From a checkpoint of a small transformer trained on Wikipedia: 3 heads of 64.
MLP neurons of a small language model. Each row is named by its layer, matrix (gate and up: input weights; down: output weights) and neuron, and shows model dimensions 16-79. Each number is 200 + 20 x the weight over its row's rms, rounded and kept within 0 to 999. A neuron's up and down rows have the sign that makes its largest values positive.
Before each neuron's rows, "fires before" lists the tokens most often just after its 100 highest values on Wikipedia text that the model never trained on; "fires on" lists the tokens most often at its 100 highest values on Wikipedia text that the model never trained on.

fires before: " ", " \"", ")"
fires on: " |", "|", ":"
L11.gate210,164,213,188,211,222,196,205,191,231,187,191,214,230,182,186,230,166,188,165,204,192,211,231,203,162,200,237,221,229,187,203,191,205,201,171,189,201,176,201,193,189,184,201,193,206,209,191,226,190,207,202,203,207,185,217,222,188,189,202,200,196,158,212,201
L11.up210,202,194,220,211,207,233,221,207,199,196,201,202,207,196,220,206,206,212,242,216,181,222,217,198,209,148,218,194,190,194,158,213,222,184,167,206,214,209,208,183,152,182,216,212,164,174,214,200,187,220,167,210,207,204,229,209,254,233,177,198,141,181,196,199
L11.down210,200,187,223,222,209,165,200,206,189,197,192,188,217,183,189,172,212,188,210,195,178,176,234,200,205,207,216,188,156,210,208,207,219,228,193,237,202,211,206,193,187,162,195,192,201,205,202,207,184,190,240,186,215,214,217,219,242,225,201,185,184,212,205,222

fires before: "\n", " "
fires on: "==", " ==", " ===", "===", " =", " |"
L11.gate367,201,187,201,202,222,199,245,208,198,162,214,218,229,218,201,189,208,233,180,176,175,186,177,210,195,219,204,210,190,227,171,217,189,191,168,217,193,146,158,177,187,210,200,186,156,198,193,195,195,202,216,193,182,190,214,200,224,223,213,183,188,217,165,182
L11.up367,183,178,195,184,182,209,185,214,194,236,186,216,216,157,212,208,184,153,179,207,214,214,196,178,191,222,211,162,207,190,231,201,210,223,197,182,189,212,240,235,212,197,223,227,187,206,204,209,231,188,194,214,232,225,215,236,190,197,202,231,248,206,221,215
L11.down367,196,189,170,188,204,203,256,207,201,163,223,212,168,193,199,203,210,221,206,200,223,199,202,202,176,204,188,175,193,198,197,191,180,211,208,243,183,193,183,216,206,159,208,194,174,216,175,199,184,202,225,213,189,168,184,178,233,212,228,196,198,220,205,220

fires before: "\n", "-", " ", " +"
fires on: "\n", " |"
L6.gate343,200,215,237,191,182,196,196,160,237,198,183,199,209,183,184,227,226,184,189,190,209,184,192,235,200,176,225,182,206,199,162,183,220,199,225,194,215,168,214,202,195,202,213,200,201,231,209,210,212,215,194,212,256,225,237,239,234,196,174,242,211,206,202,198
L6.up343,169,231,204,199,182,207,211,205,223,227,194,221,211,195,210,195,217,214,237,176,164,184,195,238,236,201,224,211,165,204,193,217,177,197,215,181,185,186,213,194,188,209,228,218,154,200,187,197,187,202,167,207,192,186,227,216,209,207,215,235,218,212,216,198
L6.down343,189,199,272,170,211,167,182,193,214,195,181,209,186,168,218,189,184,225,190,207,196,207,224,203,229,182,186,188,189,184,169,202,178,199,211,192,231,203,220,199,183,216,185,228,223,205,211,204,194,196,208,199,190,229,212,236,204,168,196,225,233,202,170,179

fires before: "\n", " The", " He", " A", " ", " In"
fires on: ".", ")."
L4.gate416,168,199,186,188,195,207,214,170,188,204,192,221,208,169,212,249,210,193,244,187,194,192,224,240,192,203,233,220,215,187,225,174,204,192,222,184,212,221,205,200,186,207,191,175,183,209,206,178,194,192,164,220,249,179,205,198,248,210,208,235,188,188,193,220
L4.up416,164,179,210,204,163,175,208,202,195,237,196,218,209,194,191,195,204,182,198,195,193,189,194,230,167,213,237,185,192,197,194,190,235,197,203,203,188,171,207,169,191,201,203,170,185,179,211,201,198,177,184,209,206,217,204,203,230,212,185,196,215,229,195,153
L4.down416,196,196,236,180,186,177,193,173,220,199,204,204,217,166,221,205,227,233,214,220,189,238,188,259,195,200,210,183,187,165,196,203,211,201,184,154,212,178,214,167,156,229,234,193,197,223,230,222,171,159,175,187,211,221,208,165,214,210,218,190,189,197,167,195

fires before: "0", "1", "t", "2", "en", " on"
fires on: "0", "'", "de"
L10.gate25,219,208,192,171,223,223,190,213,189,218,174,189,202,224,186,146,186,215,204,211,194,221,175,216,184,196,219,193,213,184,195,202,216,227,175,187,214,202,212,231,190,165,204,161,159,215,192,196,228,200,213,203,201,186,210,203,182,210,176,210,219,182,172,212
L10.up25,257,252,219,186,202,217,221,190,185,217,220,200,182,221,197,189,234,227,200,192,215,177,242,179,229,214,207,201,203,202,234,249,208,201,199,190,205,207,232,196,239,191,227,195,175,164,229,197,212,190,194,195,212,195,169,205,180,180,186,213,176,195,195,207
L10.down25,228,205,254,220,193,199,204,199,226,185,220,180,218,175,212,185,207,195,199,196,184,185,214,177,206,211,183,174,186,199,173,184,204,220,206,194,208,211,224,226,202,206,207,196,233,239,228,208,184,190,192,215,197,209,215,223,226,210,197,214,186,216,196,203

fires before: " ", "\n"
fires on: " |", " (", " Bo"
L9.gate351,227,201,189,193,195,188,180,179,217,174,192,192,223,205,161,224,168,233,206,160,207,233,213,218,204,219,203,191,200,169,226,226,196,177,177,218,198,199,227,224,219,206,210,216,197,216,191,172,215,213,200,192,205,166,201,218,200,204,183,211,199,211,214,182
L9.up351,193,195,224,202,186,201,175,224,194,217,215,235,212,203,170,214,202,179,201,199,196,202,234,215,226,186,187,182,229,201,171,246,235,167,195,190,168,197,162,217,168,209,196,191,190,162,222,168,208,188,203,216,230,191,226,202,211,203,181,206,170,224,181,190
L9.down351,201,196,252,214,190,204,204,227,218,206,215,219,188,210,212,215,210,219,233,189,215,195,201,201,238,199,191,220,208,202,204,204,210,219,231,198,183,204,216,189,204,184,185,195,207,210,210,220,194,195,198,227,180,234,218,190,201,211,196,232,182,202,209,220

fires before: "\n", "-", " ESPN"
fires on: "\n", "==", " |", "==="
L11.gate399,212,205,215,176,228,225,218,168,220,225,177,186,187,200,217,181,196,180,231,218,195,187,176,175,154,187,221,198,191,219,205,233,231,228,228,199,213,210,194,184,193,229,182,218,185,197,214,239,162,191,209,237,226,193,229,198,189,171,139,197,214,156,209,205
L11.up399,201,201,218,196,207,210,190,218,215,199,209,187,219,154,223,165,209,185,165,189,203,164,203,233,173,213,216,190,225,190,190,206,213,203,203,208,199,175,207,209,191,197,195,202,201,221,171,177,186,197,199,238,200,198,242,199,181,198,188,212,228,188,190,203
L11.down399,199,166,185,244,210,226,186,207,228,193,208,267,235,203,230,179,224,197,170,229,211,199,219,224,195,191,192,197,231,222,187,217,219,183,194,189,188,177,189,186,198,177,195,202,149,208,183,211,214,198,219,213,193,181,182,269,221,186,209,180,212,209,163,181

fires before: "\n", " ", " The"
fires on: "\n", ".", " the", "|"
L6.gate509,200,176,215,210,201,180,234,202,214,245,186,186,213,186,193,188,225,195,188,221,194,209,186,215,185,193,203,211,178,168,200,233,212,176,228,218,200,191,218,190,180,200,248,183,206,181,181,217,178,185,220,190,234,209,208,201,176,188,213,245,159,231,150,193
L6.up509,192,186,208,186,186,203,217,194,203,188,180,205,169,223,217,181,197,189,239,198,186,182,187,195,194,201,240,195,199,199,187,196,216,193,174,191,235,190,186,155,205,225,211,201,200,221,192,156,181,188,186,218,221,193,230,186,231,177,219,214,221,213,175,232
L6.down509,195,200,301,192,215,176,187,175,194,173,213,166,207,192,230,206,211,201,238,171,170,163,179,227,216,202,222,210,206,173,191,199,206,195,189,193,219,189,220,170,208,200,196,217,208,201,214,219,204,197,189,230,209,214,215,183,182,209,215,198,217,181,221,215

fires before: "\n"
fires on: " ==", "==", ",", " ==="
L8.gate377,150,192,197,177,183,183,205,197,219,177,178,219,207,211,184,218,200,165,202,224,237,213,235,197,212,218,194,181,211,218,186,187,220,233,198,222,198,200,199,201,176,202,217,174,210,193,247,229,144,202,203,206,219,188,206,200,207,186,196,230,196,226,186,162
L8.up377,204,242,215,209,210,197,197,235,195,226,197,200,205,167,213,218,175,165,195,206,175,179,192,225,175,176,176,211,187,206,209,205,187,190,219,160,212,188,192,206,174,146,239,211,187,206,204,214,223,210,176,199,235,196,221,167,218,177,203,192,201,152,196,204
L8.down377,231,218,196,212,205,195,227,189,224,230,233,174,200,184,175,166,191,241,205,183,196,195,157,207,182,189,189,214,178,216,237,204,182,196,213,198,207,197,190,218,196,155,209,227,205,202,171,178,246,183,167,186,209,128,195,242,216,169,212,197,183,209,195,213

fires before: "\n", "---|---|---|---|", " |", "|", "|---|---|", "|---|---|---|"
fires on: "---|---|---|---|", "\n", "|---|---|", "|---|---|---|", " Notes", " date"
L9.gate86,185,224,209,189,232,245,173,186,265,184,233,167,196,191,187,217,224,219,212,186,182,228,186,225,168,195,214,190,171,189,197,187,230,206,184,197,205,209,186,178,182,196,181,170,159,172,225,205,178,175,199,189,220,193,167,231,226,226,189,196,212,197,189,204
L9.up86,193,193,197,193,182,179,204,224,216,209,232,211,174,203,199,159,236,209,240,205,201,210,149,195,204,175,148,232,191,223,200,207,224,215,187,207,190,188,197,226,216,209,181,183,218,193,215,196,196,190,172,187,178,207,193,242,196,207,230,201,218,211,188,188
L9.down86,155,225,187,169,210,181,212,207,202,183,204,188,211,186,193,200,193,225,188,195,196,170,230,218,189,211,211,231,214,177,220,204,227,194,202,225,189,195,187,168,212,193,211,210,163,201,201,178,209,216,209,149,234,162,218,157,204,237,187,195,202,200,201,206

fires before: "\n", "ologist", "th", " "
fires on: " ==", "==", "bi", " ===", "===", "nor"
L3.gate302,193,223,202,196,207,200,210,187,198,219,196,191,202,183,213,201,198,197,263,221,165,215,221,183,193,199,161,211,234,190,218,166,186,235,176,218,215,201,196,201,191,194,222,180,198,190,193,187,182,201,186,171,211,189,223,208,234,207,205,209,187,219,178,189
L3.up302,218,171,211,233,188,186,169,202,203,228,172,213,193,183,228,191,225,187,215,183,214,199,206,197,218,205,211,186,180,163,157,205,216,200,203,185,181,209,177,186,218,195,203,205,172,176,219,200,195,220,207,214,185,191,189,179,204,205,218,194,197,155,210,195
L3.down302,222,202,198,216,209,199,243,212,213,152,198,174,231,207,196,184,216,226,204,179,202,244,210,206,172,219,194,199,214,192,208,200,226,212,226,238,188,212,175,175,198,208,236,197,189,170,200,193,197,186,194,189,181,186,212,235,202,215,184,202,207,190,192,203

fires before: "1", "0", "2", "3", "4", "7"
fires on: "7", "8", "6", "1", "2", "4"
L8.gate305,190,221,178,187,193,201,185,242,193,188,204,192,206,206,200,192,188,201,193,178,202,189,200,176,208,190,211,185,188,241,192,207,213,195,196,228,176,169,263,203,170,217,174,165,215,200,159,191,223,177,218,216,184,173,203,193,182,200,186,208,222,157,165,204
L8.up305,230,223,189,183,165,201,185,203,169,178,194,208,205,224,216,140,202,205,198,204,217,169,191,210,212,224,192,161,179,193,199,179,210,197,230,195,170,223,197,166,191,213,198,235,201,173,228,200,201,210,222,209,202,187,204,208,190,208,206,197,234,218,219,171
L8.down305,214,181,233,235,199,185,194,173,198,201,189,205,219,211,222,147,175,180,202,180,199,184,228,200,232,201,210,189,180,198,171,199,160,205,207,193,204,221,210,183,186,203,214,172,241,215,199,200,166,181,184,209,211,154,196,195,192,202,193,192,199,200,219,207

fires before: " ", "\n"
fires on: " |", "|", "al"
L6.gate38,164,190,198,180,187,200,186,182,202,205,165,195,245,212,197,220,227,225,192,182,202,178,216,216,221,198,223,221,200,214,206,196,227,194,216,224,220,192,215,202,209,213,246,201,252,208,210,185,186,200,170,209,204,187,206,205,239,181,214,215,192,202,188,187
L6.up38,131,171,241,183,210,206,195,193,224,227,165,224,174,221,214,204,208,190,233,217,183,208,231,189,192,183,239,209,169,207,177,227,219,172,193,212,215,193,189,156,197,227,236,184,214,213,210,198,223,193,170,203,217,229,206,212,237,188,176,226,211,223,188,209
L6.down38,205,223,278,222,207,218,193,179,195,216,223,192,178,205,209,195,185,201,203,210,181,191,173,192,224,206,234,191,185,189,173,205,183,177,171,227,229,224,175,208,184,199,180,204,159,197,210,215,164,168,200,216,208,235,235,175,195,227,189,179,189,227,207,215